{"num_hidden_layers": 13, "hidden_size": 256, "num_attention_heads": 4, "hidden_act": "swiglu", "qk_norm": false, "attn_scale": 0.125, "bias": "qkv", "tie_word_embeddings": true, "init_std_up": 0.032, "optimizer": "adamw", "learning_rate": 0.00156, "weight_decay": 0.19, "schedule": "wsd", "decay_shape": "linear", "final_lr_fraction": 0.1}
MLP neurons of a small language model. Each row is named by its layer, matrix (down: output weights) and neuron, and shows model dimensions 32-127. Each number is 128 + 32 x the weight over its row's rms, rounded and kept within 0 to 255. Numbers have three digits each. A neuron's up and down rows have the sign that makes its largest values positive.
After each neuron's rows, "fires before" lists the tokens most often just after its 100 highest values on Wikipedia text that the model never trained on. A number after a token or word is its count.

L2.down130:125145105122102131110097105159204099082146142098128154084143102130101133113133144142114123192135146109075100129126143144129126146129184155115105112138195161065129132164114135140101088118000082146121130115058096142099140099118160100098155156179120144143104113130088088123130153117138126109
fires before: "\n" 30, " The" 13, " He" 7, " F" 4, " A" 4, " She" 4

L5.down94:095119106119109141106168102210145146140114143170150106172141175151137103112087153147094178155133126161109143187126121147156119113089180161151206122107151124101061100085064160102140190112003077173126101105129167090076151169145073073107179166140122157101140140168155115116156130074140110168
fires before: " the" 30, " 19" 10, " his" 9, " a" 5

L10.down334:088121145085134048156138130135150122133090156135124142096076141142150083174099099110139133134101096133114127090138126126127110141136168111112121120124140179115148146161158151072122125187150168154119144156168130091070139134140113097171139108133097100105111170140142094082141126132135108043
fires before: "ed" 17, "ing" 14, "es" 8, "le" 7, "er" 4

L10.down132:152098113139143177069118094138136153135173132142170160145165095128130145110150204063083141195182107084099112081118144123141142107107169123120145171135108129167172084160118122097109128167154146120136142165130122126104090116146115158073111120138151150129103104181113158177156154185165069147
fires before: "ed" 23, "g" 10, "w" 8, "ig" 7, "ce" 6, "ma" 6

L4.down272:122069176111062131102123106172129207137144181139153128138098089091158136093107147128106128115158115162089169092134129117163121116086114167173083122180120176148103229143120075120083100192199153060140113172101072093148153083110105078115089101122101148129092112210103116108078157069144186143
fires before: "ed" 22, "ig" 8, "ce" 6, "ver" 6, "th" 6, "g" 5

L10.down297:134148149143116162092121074117128129202121101088067141120140094091165142100151152144130146092064082097088130084162134052057109138182162106176102119145080141173127106118112121123087144104155146093157182060135117103140079153149122095077154197161066110130137138150098143137109161073106129130
fires before: "\n" 35, "-" 34, " (" 5, "T" 4, "de" 4

L8.down449:094094130078149079150138164093100106097121080146183122176143190130126184137117165084163129093147155081139130116128123152117091087111111145105114104125124175151093111116145144128105111117007155102156132108060097042107109107142091079131125236104056098102121112098153145122120098120109162152
fires before: " \"" 33, " |" 21, "." 17

L10.down174:047141166104138166110110151124138089132094161133111124087099142128150118066145105167137104116105070142169184128114132094086118157086079116113112120108104147120124119145126096175168120144121166174158154171104203139142089185110146094087141037118124088123167085154166173119106086070143136134
fires before: "ed" 39, "ment" 13, "age" 8, "s" 5, "ing" 5, " the" 5

L10.down446:126203113119154150117120148122142124104125093140165137247105135093091110149124134223146126156141123135136155110119150161161149147189122143167122115080099153160088109139147172154151181108000089131139137101183137101130148146135166141127122209092096181150125144126151118118094148096088115085
fires before: " the" 48, " his" 5, " its" 4

L9.down457:095187158192126089048078180116128122134080066089161116163137118161135161123158108088090127113086058143165111130147107159135171134157141072112136088093134096142132178171119105131162120116196138116085120110154164148145152093120146082098169125064179144122122100150100161133175166150117097122
fires before: "===" 16, "==" 16, "|" 8, "The" 6, "D" 4, "In" 4

L4.down137:118208080162139114128093118084142153166156116060092155128120146114119130155157151123108146144144116126126151099072105130102166199148163143096133128100104130148159169118125135119125129114145140158116135134117123160107101154182182132111171255108135151151174095115125072121121073106117118156
fires before: "," 35, "." 15, ")" 9, ":" 8, "–" 7

L4.down275:082134121134167131151105107143097112125122130064110144136153144121143125160126136119157126151118170163049159071111132141144150081188111090113171128148139137146116169147139113108143117157000108109135101098088131096085106148165105099112125238148196162130181153180080112077157128140143113143
fires before: " |" 29, "\n" 23, " /" 6, " and" 5

L5.down126:168162194042163161129217137146071120071140105148119088127076069149132141148176162111161124129154123141143065087127113091172093152100089190168116168095124156150154085129125152126139099122176113200150160136189120152120184140103151064134114126106168117172105184145104091186116141146166126121
fires before: "n" 42, "," 5, "en" 4, " list" 4, " " 4

L10.down110:131107128147170111145150176163135152187136128201138139055096126113081092134190181122122104117085112152175075065132121131064107095133149143150112128148105086108150152087071154146151089170224166147116168098126127089111157113135134153101046082065103118120178151154166158101093153104161177137
fires before: "al" 27, "et" 22, "d" 6, "ed" 6, "er" 5, "th" 4

L8.down272:143145166209126151116067147143124133141088124116141129123122174157146094127176119076110128159144132172124119121145158134068126181141068100142138122118166166098121131134116157138159099112083098133127173152083170113103132142111119105111096215164063153102162183152159165117115061088117152109
fires before: "ed" 14, "if" 13, "an" 9, "s" 9, "al" 8, "d" 8

L9.down463:147144140098134089157097150119095122120140154141120110129139097113119153154132103174180143113103094100114080133094118121123087122134111100108143125112137125120131130149056065114079081136055148118153145128142144128097091159136137102157060188134101096180115089143124093160148089106137070083
fires before: " by" 29, " in" 14, " to" 11, "." 6

L2.down266:138132182132125198113165122106135095144124130128116150213109134157136142177146177121037159114130160114128123152174106137139108112090191176143138108101126147117112074115171096091135127170255179119159153098123139104150159135106112123138095153120115085125115139150181168126119077099198135113
fires before: "-" 52, "\n" 20, " " 5, "C" 4

L2.down386:116116124169156150150116123119102160170107133123073112113150127117177149116129114131090077115123122142129092112108124117142197120183105116172117118085126130145116099130077170124177175095255144125133121131088113122122092097072083084164170176149092160176149126135115091082092108125109106126
fires before: "\n" 92, "-" 7

L9.down3:119175139107066176158145169121150078167143125163133073104165155147074134153181104089163148103118044079156142133138117122095119167176207139108146107134168154105136148089110157164123125158078116106141120096112136186159164151167115149142128207127108146178183095138135224077123135172170125110
fires before: "ed" 34, "ing" 12, "t" 7, "s" 5

L9.down502:126152160155136097132104088136096063166108162124189130147200114168123149117149128148165140127129102153128076104142135148134154101166090109070215134139101128131112109165128166205139099127071100108116111187063144057156168131109111107087102149160204110166148161173136182124126198129186098103
fires before: " |" 65, "\n" 5, "e" 5, " \"" 5, " " 4

L10.down182:155111183092152167141191204130139148125134081106130153112123138116124145115081149133091116138103139092173144113119159115095106155082119138132119102047101114142125118160115148129173096151044152105167105130103135165052152187096143122190053107141229145129128083128143064101151129162171116164
fires before: "\n" 71, " " 9, " 0" 5

L2.down104:165133110149056147110093130079126124093172136132134137053103099154074120176109117153121102110120167105138170060055129207122156061146195165107175135149153098117116150106108114137110124126086110141125150104137178099082202187115160107105174176102151101134119130151116086073127084169156110132
fires before: "," 36, "." 14, " |" 10, ")" 6, "\n" 5

L4.down49:102106148122150211100085130083193088126103127092168149111153112114088131059108111140111182128174131094198141141193115038176173132111092082089175092088122138177138104124184152175177095154059108147110124143123193169105095162092139095142149152130078147130157124148111126120111119114074209116
fires before: "ed" 14, "er" 12, "tion" 11, "t" 11, "s" 6, "ers" 5

L5.down105:126093142135166146112084197147090126116114147124175133114137097051142117130081099158166136106115068119106113188060135088113070098083163115147202150122097135108142134154128142170104047124084123186102136164131132119111145123155162076087141163136174090136121111138116159145092021185114077083
fires before: "le" 15, "mp" 13, "ch" 10, "ach" 7, "ak" 5

L9.down63:157120116146093107133097136113082114150138125076198130131100145152118153120133097095133161165135152156196082140083124147132151125151128176186137123067115156111140138153123096112142130080255117088075086094171105127156095091170167161168058162126124142147087092137142107150121112127148123079
fires before: "\n" 91

L5.down463:134103138136109150135154135147172169173167123101064141084153126127185172130118154078115113143108124144140122143150124078123110129162103092181098161125139120123113122139085190140138138113038115094105137090101148206103164149099098071101137255152128162083131089172194111132137175131115125119
fires before: "s" 20, "," 20, "." 8, " of" 7, " " 5, " was" 4

L10.down495:156101161090123163093092114129136154146117133238100087109101161130164178153089157135161120127122121140091135128112112119114142141166163140137086079150147126136167099149133134148130124150230096145134130245127127181126130100118163094120160000148145142169145140103154096134145076098094091167
fires before: "," 17, " (" 16, " was" 12, "." 6, "'" 5

L4.down16:173095115120104114137144188091134155134118129090120140169126091100094171136110121103112164097064122143141123128133144102135139153130119118141119081104151089148121094079112111152161120062011135135105165162158115090071166139087085072117154127120150091199071057114152098207150169125138130145
fires before: "." 87

L8.down53:134174185044106143155102183122160112158126122159148116067148095104025179137120115115185126162086139118116146153147128178156095131084086150127134111181091181107138186039167172087158088153101137127144138158179134184161099086131136095104087156136161178119200134148144168131161080140159169124
fires before: "\n" 65, "s" 27

L4.down99:116100159081136231106128218181083095120122129103078087129143087076168138100121075106153068117149163069148143112133154131145177107088113103116140180036140085107082131155117156121172124134000079090107145110085107170138140131104133169112129179095153123171125112170135088033096128117127135175
fires before: "\n" 30, " The" 15, " It" 8, " In" 6

L9.down326:175086092189117124130105145109120150140140127094137197138134165058129128094178083113143184104110052119129129103109170129108120159122135139160114144058145124074112130126198146130191135150223122088114111096163111210099074162122127167138169205070122176121115130158109169101144098129119102125
fires before: "-" 37, "\n" 16, "/" 6, "D" 4

L4.down433:124055135090095123137075074091125108090156169106134123127146111148135126108123116154133068090161175112109099129056113163102111106139097174163114045150148133123132170164132129112146147129255170090141063142073092128155153146156159096148084205116161200107095147127141145165104084057128161097
fires before: "ur" 17, "ure" 13, "ian" 10, "em" 8, "red" 5, "ough" 5

L4.down353:155127097134086159196094100122107110143194189101137085199066086109126132161142122149170108074120124107172111117121106158143109097110127154102114194194113181111120129129145107137027136086057084116129075093143126063137130120174089144133142209052177107110162099149128143124160217109126154051
fires before: ":" 12, " of" 12, " 2" 8, " a" 7, " 1" 7, " was" 5

L10.down112:159164084150119113109060151174127127115147190118125174155153146111148125130110090153133166102149105098166097150103144139122112090087132137107126100142133171130154163130139132177112117108155092115147137114130148148165113096128150115142084192098000104166136111196137157079156144163109146081
fires before: "e" 18, "ity" 15, "ities" 10, "ist" 7, "ed" 6, "al" 4

L10.down199:083135166122139109128116167128107181121174071169108145072128133113114143159078102054130130135096200150086106076072134126132157113124096139077084143200154160120108124108135204086094093106097180147124118115119175113156103060176130098104192188108077165128083090119097118055186129168100118160
fires before: "." 37, "," 20, " and" 5

L9.down499:147189160159171151181156146112026116123111131134148120074133117138147172126175119118090108091126129136147129090103157114093122167149071082155132035157146132079122129145163094079137115093199166130108139107137083164139113160155105106162131199145130111212145136091131174088114126134064106092
fires before: "\n" 32, "---|---|---|---|" 8, "-" 7, "s" 5, " 3" 5

L9.down180:095076209137153159162116163095121128095117124129155157140108116200089084083116158137138108125061130111113137122115108173082074178098138177120119164153147149158116110105159180144107164118109133127130138113129098155111120134090182080138109179075067110081138134156116080155145083176120107098
fires before: "le" 19, "ch" 18, "mp" 15, "en" 13, "ach" 9

L10.down386:178179114061179107168141133125129198170086136168124131152165048134118097115114148139152122086144170097160097150161119115161138144148151073173060094139086175109133162129164175092119133065175161127172138166136129163136179138141096090154141096167125125120129053121179079156151077158100084148
fires before: "n" 28, "low" 9, "k" 7, "al" 6, "en" 6

L10.down429:102126152042099124136146132119141148144150145138147130112097103175097162093059107150041159139135135084102148104118102164098159155148168127160091122093088135123137138143117130085089051160186166142117178120134165096108098188163139059128097127125173137116138174125080151120134100142122070136
fires before: "er" 26, "or" 13, "le" 9, "les" 7, "m" 4, "t" 4

L10.down173:093095107151175058146149095119136168116122090109097142124166130120136114139157143093163149136176096151110181102142128117159089164115132103133151112114094106120197087134112109100168118166066124080131123122112121186158150135154161119122157215180105115141157099159110146112119158103164113105
fires before: "\n" 48, "tch" 9, "ver" 4, "g" 4

L8.down211:099117133059124144180101153169090108171141104150120143087174136142127081128163123071134177140126093145123136112118142133115064106126100144133138149068088160168079139107149155150181109129000146138100102164069169141089178097082145111121172175084107173080133055121112152115090081180144157135
fires before: "\n" 36, "|" 7, "|---|---|" 7, " " 7, "---|---|---|---|" 6, "-" 6

L9.down121:134130146058149126093152170164088154110071081107111154079120081133113113165177139124166124152120068149090176113122145134133202138118148168128149072116131163049186102085145160105141142108080066153098107126139111110100124112104202133155115167153123153164072116113181122176202133137149134094
fires before: "\n" 99

L5.down265:086101106116099150159158081101125172096125096122104081157093123163089077135174146100137153150138134146163117126102127076135094130155164138136190113111106118106194149136114143137107136165024138134125138109222120065134110147118154133130084255071127115144144083094120138085123117125149066128
fires before: " in" 24, " by" 14, " on" 8, " a" 7, " " 6, "." 4

L5.down55:081200158100084106201130068076067124126147132089135092115144115103124092137143189115074066123107124131092140146090106145126099127120075101133133090060106105176138137150116059113093130081050095107132107163136169145140151146164126125139134247108158126169159095153083167082102138126135159085
fires before: " |" 44, "." 12, "," 11, " " 7

L5.down31:130120089156109147076145145110131091092167115080099149086148118141133122137106122139121124158150113155141096071141113152106131130140130096177095141122175098100120164169131148140106109122252106096094132116206118134149154110132164114103172056110211137109170128106141166206164102129104142141
fires before: "==" 28, "===" 15, "The" 13, "In" 8, "H" 5, "A" 5

L8.down143:157135141103162155129134126133113094084076099119103120138117087116103124109129124162154123147198123117180132094108120129107098210074114207129108103097084121196163055141103157143113118159045177143160134157109106128075112168115109156100122145111114116108100161144164160091123108068106172141
fires before: "d" 20, "s" 20, "ed" 13, "ment" 4, "ing" 4